Weights of a small transformer language model.
Size: 24 layers, width 320, 10 heads of 32 (5 for keys and values), MLP 832 SwiGLU.
Architecture: no biases in attention or MLP, tied embeddings, capped logits.
Training: a variant of Muon for these matrices, 560M tokens, 8687 steps.
MLP neurons of a small language model. Each row is named by its layer, matrix (gate and up: input weights; down: output weights) and neuron, and shows model dimensions 144-239. Each number is 500 + 25 x the weight over its row's rms, rounded and kept within 0 to 999. Numbers have three digits each. A neuron's up and down rows have the sign that makes its largest values positive.
After each neuron's rows, "fires in" lists the words (lower case) most often at its 100 highest values on Wikipedia text that the model never trained on.

L8.gate21:538488527500496484484492495506494499511430483545477518486512507542495528519501513476523543509509485444494526549502502496455495506506507492493512518484473528518464469492507498525519497485526476493487463497433499472511503519510493533501494546520507527515518548503505437462545532462503464526
L8.up21:470503469533482484512502498524501553498492465508479506489478510454524514539500495516509549497504486492498478508451534493487483537496522497549505506450499502481493468484476530456475469523472511524492515520473516471486461539513501504524480490541498521501445483480464492524484517488499485472
L8.down21:519507511500523534499518482523481520549509498485458501503493507541424484494468517515520494516496516496503473522521504524506506491493510497514448521524484543499532520496511511510475478503482511492491509526497507502473505461518462496483484496461483487490485505461510490525547475519493515394
fires in: "of", "with"

L11.gate213:483536540520514513510497475480492495464544521505489497535471477552501501430518507488507493451460472495476446525503526494486473523515539484478507538463494513502467457499493472523513461455497518513484498453500526497455506524503487460508496466519496556473514464496474477464478477495474484463
L11.up213:470497521502538518520502498493548487477514499452515473504497495481554494521491535532523503465466498475505440503545491523553516484519478480513517510502542488498470496478481501485549477522504485517484504503521493503488490494559493496504512529477486504513542469519510527437534509512500452525
L11.down213:495515517504503521492439491524494509575487519474492516491526518499509476521542492492504519498490561475516491509468504528470472513521530465491534509497531505470544506498488527459517505443535501510534494496465497517451503498434430492499519439508520506493489475487496470510494487534473504473
fires in: "s", "the", "of", "romanian"

L2.gate377:506483489494471496494519525491518521510472507469504512486477502516490470522492472482514476476481437460513461475478489457492471491488551523492481494494473503491515515475515524543510494506511505529461567525494487445477508501504474547452498506494472525508486472500490492498490527534525495510
L2.up377:459489476523461519467510467474510520474528489491542508540496536558503488493492459465532481491509484492447518513499528499534483542554544446507507504494516504501494545499465508550496497454511476459475443510533490495497467507510501502495480475522492504512487501497471446531539510508502493507
L2.down377:438466505548492478491522488488514520487508521462482512511454445481491481526482496486485562544513475519483462508467459480465488542461538540470415489479485470499468493476479484514485511545471507495493516483482503508480534517457507487450529500472532468494494542494503467483506501507514513528
fires in: "that", "which", "it", "the"

L11.gate96:468530493497508457478490512506493497476494474524479553491493481456501526551501511468477494519522498466483479527501536467470485461481519480487542492502481533482476525514501458478450475572468489474434473483515500508509496489471552490513502511476444511482468474491525491506517499459493486486
L11.up96:482454458553517498502503471441483488494481477517522493485466502496490508532517469473497537493536495515486489522499506489513500490498478543485492505473480488520484494483467492523496469485522503509493476518524508519517518543518523499521502490520527444515474468442558524515491529522506505488
L11.down96:488469516541473500481461504406509518469533495480513514520477499482468502471512516461516510540509522498515499510496514491534471484487473494490470492496465481488509441511493544487503468489479527507469511519511533487475496495496477496494529510513488472468473531481509466504457529504523450511
fires in: "more", "most", "a", "an", "highly"

L11.gate540:478465551494508495495507462509548497521493494525481511483489501491473525538505504536493532506451508493530484508445535492497495512505446510484489474498470480489465486498487528464466491489505480507501467476462525480501489463483500527463503513483461473521461483503518446478526482503496489513
L11.up540:522491478445508478504495477480528514483506496499543501479477526553487502499518512520479475495506498483510491498507509467525516494530497554500521468484525563485543510545487497484462488506546537492494479505529486458455507492520541497492513477505499475459509473471440516479574523520535503428
L11.down540:488525529537438526510518478494534539490501503508518479536512512484539496540487507489503467495503470501502505500518501467524478503513499471478472474490468474526504456525487546473499474492490517479514526463497459508494482507501483459459520531497509465476458521505505495506509483511520509411
fires in: "a", "minute"

L10.gate519:554520502521519486495520460479499511470501526490521495473510492508526517504495432520479494512568546489474481494469533502508520520550476515511523511528492537497522470473506554478566484468483473494506465519531567489465471505493487484527511521476491555513543503499524530493523471483475511501
L10.up519:537490465483509499475526513512517493473496552498501511487506499534536491506544479505562501502505521521441488537492520487505488519483486515490485483486461482440534478473510496482508509483522457502515535475500517515511487513466492484519472499437517533492535474515479517508489523495473448517
L10.down519:505509475524482451462443499480514498521509484530513498499511432506530547501493503494538465521495506508472490493497476463505539531484468499521470501496527504479512526475507470474452477469524496484509523525543510486505505525487495508524498463517483539462491474476493464512504480487452499491
fires in: "became", "as", "become", "of", "among"

L20.gate429:514517478503450472520520525542492502460468540524483513476490504552529522524503483471488517499441501442510456528483488485495515494505508501494536503494485469505480454492494474499530477494501480503486503487499526492485527516534491470479508461493483533464495512541504497495516489504495441510
L20.up429:451498466498523480493523513551526484488524498467540507515518514542513488542525499524493467499486460499499425501531495485542506487482491482469491504497469494502470471480534544473531535461495486516500484487498544501501513479514508471519470472511492462486450502460459514497496506449551506492
L20.down429:495441519505457489496519458502475518500526515489516502494483509523495508512495515459509472470505494451479457536497489484465550518492509515502473489463487497471496499475482484460514491515479463496475546502493528491520486513581493521486512479523451491546484469510512454465523477468486454468
fires in: "the", "art"

L9.gate391:495503505503513510468458505506507502507496477515492484480501475485511503468514470478505491518552475498482501540513556482486507476498493514510464533565506498552524467522547542483479537538529464479471481512495545534509494510476475479478492508497467505505496495517464480495521484466491479532
L9.up391:471477472530544496526525509514486466463547477490492479497540513519524475505510535552519494459475476503474467526450485497497473495480523468476532485474487520471510483522520533507518512500469512463448498575473526456532446494470520495482514500487522507520516509509490491530530509498486491551
L9.down391:515481560486482507477442507501491514501501511469503476501468514542511495477510485496480509501487477451521500471524484511519454491499477528473486505480487558507436483498476467482533524527492500491558519475514510541460556514515484514492519504507511511496520466478533519499519480453565473488
fires in: "of", "with", "prendes", "as", "these"

L3.gate72:472523526485482532462479523484462488538507414497469489476508508536510487467502449547488493527510494498487482551489513543479534540479459532462500563513500489509524482499539483507479525453512491507500416513505514501518491490490511486563481488471521496499498512453541511480522463483496518456
L3.up72:514535486489489514528510470499509502494518482534514481514498487469505514515489478540470534545471518507491509536529506482496478483498500507462504497536495541462519476488494488512520522472507551469494431490529521498452481489496487459461480484526506510522535482466523479473496474491532465487
L3.down72:471563485485495497484449513509491549449499497530528460481471552503523483499503515525451484541485518492526548494486550504485500510455500473507482540446435516507502522504546509499539511478500551498514452477474473521466503486490502484494480496493494538502523459486559485537503478514519488470
fires in: "of", "received", "earned", "with", "awarded", "obtained"

L3.gate7:520477525524512483516506523462482465498512510519499509472487526524474499474524559520474502507490536505558447520479511467487498501513481480477520518500519499477488477494470516472501504522518456552518499498539474490502463508496519534511491513550503443499526485483475487519508474506475471494
L3.up7:490484499429502471490468503488496492482484509480487513520461497512454491533465468537486475479468516497478505514519483509475504449503471549464493519488474481487483513469511497495505546519469485520529477498505521475478538516485526561508518530476531509506476512515485494497474502481474530525
L3.down7:494510463467453484482484596485468524544508480509466521487466515460506534484500512501492511481494530476486503512506505509554525488498496500523530520514482498510536529466500508463502524548483467516476485454504474496505490506506520492510529491448526529491463561513489471468501514438487518536
fires in: "where", "what", "which", "there"

L8.gate451:492542510494523503533480489515539541514501474464526467506497511490480504453495487533510479446522484507486465497511477482528494480535490518488518494510533534468492477544503519509496476464483501494435519487513505529484526505500485512510419469541483505493471516512494541486544465510519455505
L8.up451:527523549525529475508492522542514472476484517529444454500496490461499494502522494480523495513516473475514433469492496485524539550523494486490504519483455514488486476499515521500514468509492502493520502482484532540506514484541534451451493477505549504483528479501488493521493532508483497473
L8.down451:511531479467528506528527544481507534475491483519531480511478500518496455509524521532498465458472521484502501492456478529555541563499486457500493496472497493479481503478505515544551507488521471508548497507448502544517528494506514528482498474495487505463496450539482488539487508502495496539
fires in: "of", "in", "game", "from", "against", "burlington"

L11.gate627:515489495496470479462503455517500466483470487531437511498472487525482469459529507493505509530528480531467495511482510493489494507546527501512492483519517535434503545480501477506542486456509467461524510541523497534461517502462503519537508447466491515539493507533502493469534461493470504499
L11.up627:478516520484532452498459516532510466485500446487474527456491525503469505454511510484494519499493472497548466542525511476521513482518525499450478481480520515484516504519508518470469419468518461498524467466520477518487536532516513476491497473502520482479570538515480509524475470538510468513
L11.down627:510512540540507517482504515523511491521494516506506459540529480545501455522474487529524477487486487482494520525470479467540543547441526477477511515526510547527477513485491521458476463468496509479487506496523497541482477547504507469484457527477492493453490487484497534527498516522513532511
fires in: "of", "in", "during", "at", "by"

L2.gate71:476523489494516510521459458506535509511485488468521526494485513467516477465515503519456538525480478537516480555444529468511490456517493536489496487527475556492500484481485486468495486468485499488511528502526468533510549542502469530527479509500505516487508511512494531481554428487443477470
L2.up71:516521538497532473502451518484528499469471517497487479545495502485513550507548493502525522516491477486522467531485484492493507495455474541489446521487460510502505544533527515500464521461538525476549535512493505480510504529477474494472477513499510498496538540527498501482507506485468491486
L2.down71:512474479532490493495459494487487513466489496508515507450504515491485536500501476492501483493528456448488501487479493482484501509455532514440531481448511509523555508541471485492522464479471455485493496475485532484469463560530471547511508470459541476474523566488481515561528501495485482516
fires in: "with", "as", "on", "at", "of", "in"

L3.gate461:471507520486463481457520455520524528536509473507524528478472533486519492521502465499497528471516543483518508488497498472488505531550517494498520476505501524475522502518541497514493518523519522459529506513485470503501524526482500532518523489473501532503507527474451493515488506497541512510
L3.up461:496475535479463488478507494510520538480538527501529503504471533502502497501493485485546519523526460504496522462508498503496529513510524528485466536520523500455521535477485474502487488506531508528518526505493537447481515542520467512537510536512511507492503520487494470522489548496538491486
L3.down461:495520461527528504459461534458525546483521497490493514497474516463491459466467532476529505488526450532476473493507498512509489538444520474472450530463536497462480526468479439552524509477498480522513483479550516544500489524479473485446487477497521466527484505525479499476521489479494499509
fires in: "that", "which", "hudson"

L9.gate90:556509471477509528518436505489502521519519516510506514500509449521510485532542495508458539478449519514464477506487496494519506489500523468482484505518525500535567452518499513514519490492556534479493495532451490548528455509460552515503499512490490501504525474513470490508512506478486515496
L9.up90:503487507514466467497515460513492536490547444498507484494485487490503472464509475476498552490456484477488482495476480500483529480483449453522498481500493480526500482536514520482558492510496553528501516538489508497504504499516442471476487476493467483518510521472515503519495528504532485488
L9.down90:441523501486452546528483507473481546451493514510489501500507508501535499537486491505505468529506455505545511495499467500506502503520528493489461456487527453502452518463547491486484530481497462534518538460518463461485530473490484535520537445525537490520474490507482528501500483505515489504
fires in: "of", "along", "during", "following", "annual", "as"

L19.gate450:531535471472521529501562458459469512554486501494482497488476484508514526526450551513488527535521470507498449484519506527458492496516489517516516473534477487502531529494543511488499460503518556456469501474516504459529488469480523529522438513459491514516516519533506522486534496465514532508
L19.up450:480477487475511514547490499513527461529529490525553493495522491496477505519458518511430489512532478457495550489505521498522492524475498523465475492501509507501505480493491543499449514534528518509449523496486544479508521494495467496509510501475540515527503519506538509485478469505524449521
L19.down450:478492502510521570518479509518502487495488521505488484500494533488507492489511469502492522492516517457484506501493497478513498476534519485487510559484480486429498520537459515482519501526493523527507522500479557546495479486494495506473502538500517499478453460451467530494463492530531528492
fires in: "january", "may", "december", "february", "september", "august"

L11.gate665:463534487467483500536516542536466465519525482478529456510520517504523539523511506489517456502552446528514496459501529491441472464458476496493470586475500498493497486514498512504498502546499516526492469515419535512527520466488515495484483515491512483501484508487490475506479496518488514483
L11.up665:531523447514491523521512522507523443463481509467543504539471514540492474485521444509461505541530523492503525461502491489510509500482496542477501534529517484487519480475516547502489500477493472524557503536529487550504527515459519459517456477510538440475484480482443513490483524477470504488
L11.down665:518480482495495495483516465485501486466503507554469492526509492537513550510545517469496480545516491501459510516500462496528494565483557495494475498515459510514502447477465550485511486489501477516529478509502501489515531520494497528510471451491554543528484477483500478461468470495461505467
fires in: "the", "it", "they", "species", "known"

L3.gate561:482470487493509472504516472510484506488540476479495481510440533520503541505451496455510503510536526501535503466471475508485505505531525475566490499510507471522534516510512492497496499483505527505533514517519497506471516513530485476464512525505500479510407487502470509524505502449512468465
L3.up561:437508480493498515489492478468497509513544517477535494500485504524482507522473519479488556511494475485523547497491485515493518512500556467528485549536530518496533528493536470491507498532453507475529526534565470480506543506482471490505532484445525523538442540485466556527495511481497498472
L3.down561:508466498529499473481579514498493511508542487502495543508489514445487505502471499506460502538484453483506510515498451443495466543450471512496466424503486499509509568481483505510521461556463505520545524526543501459481509556536499465472497478470516475497480528508495554521515495497483479502
fires in: "that", "who", "he"

L3.gate775:511498508567511459490508510505503453512567513549482503499499474524512490500470481486497514491507522510551446529483544495491567490481503490519511532537548492552555535524481460478520497534497500481498502500515485476525452539488502552497513469525477525513505492510567506504480467524488490518
L3.up775:502513450484483478499516506515502525514530517433503519554491507539490446517480450496471488509507520527481540495523487503490473511527499474521456479462530513561521490466517496533497486500493510499507460499494520498483477496516494518516544508467505493490455514510496475496542477506465504512
L3.down775:526455514533532498536489493502461507515498506512495524489452470560469429494475502552498469475466538478482511519467513541515495479518480487519462513483508488508535534488511466501545530471444523488503520499511500463484471488551490474489509452474485483486494485514499451525526510481513471474
fires in: "there", "recovered"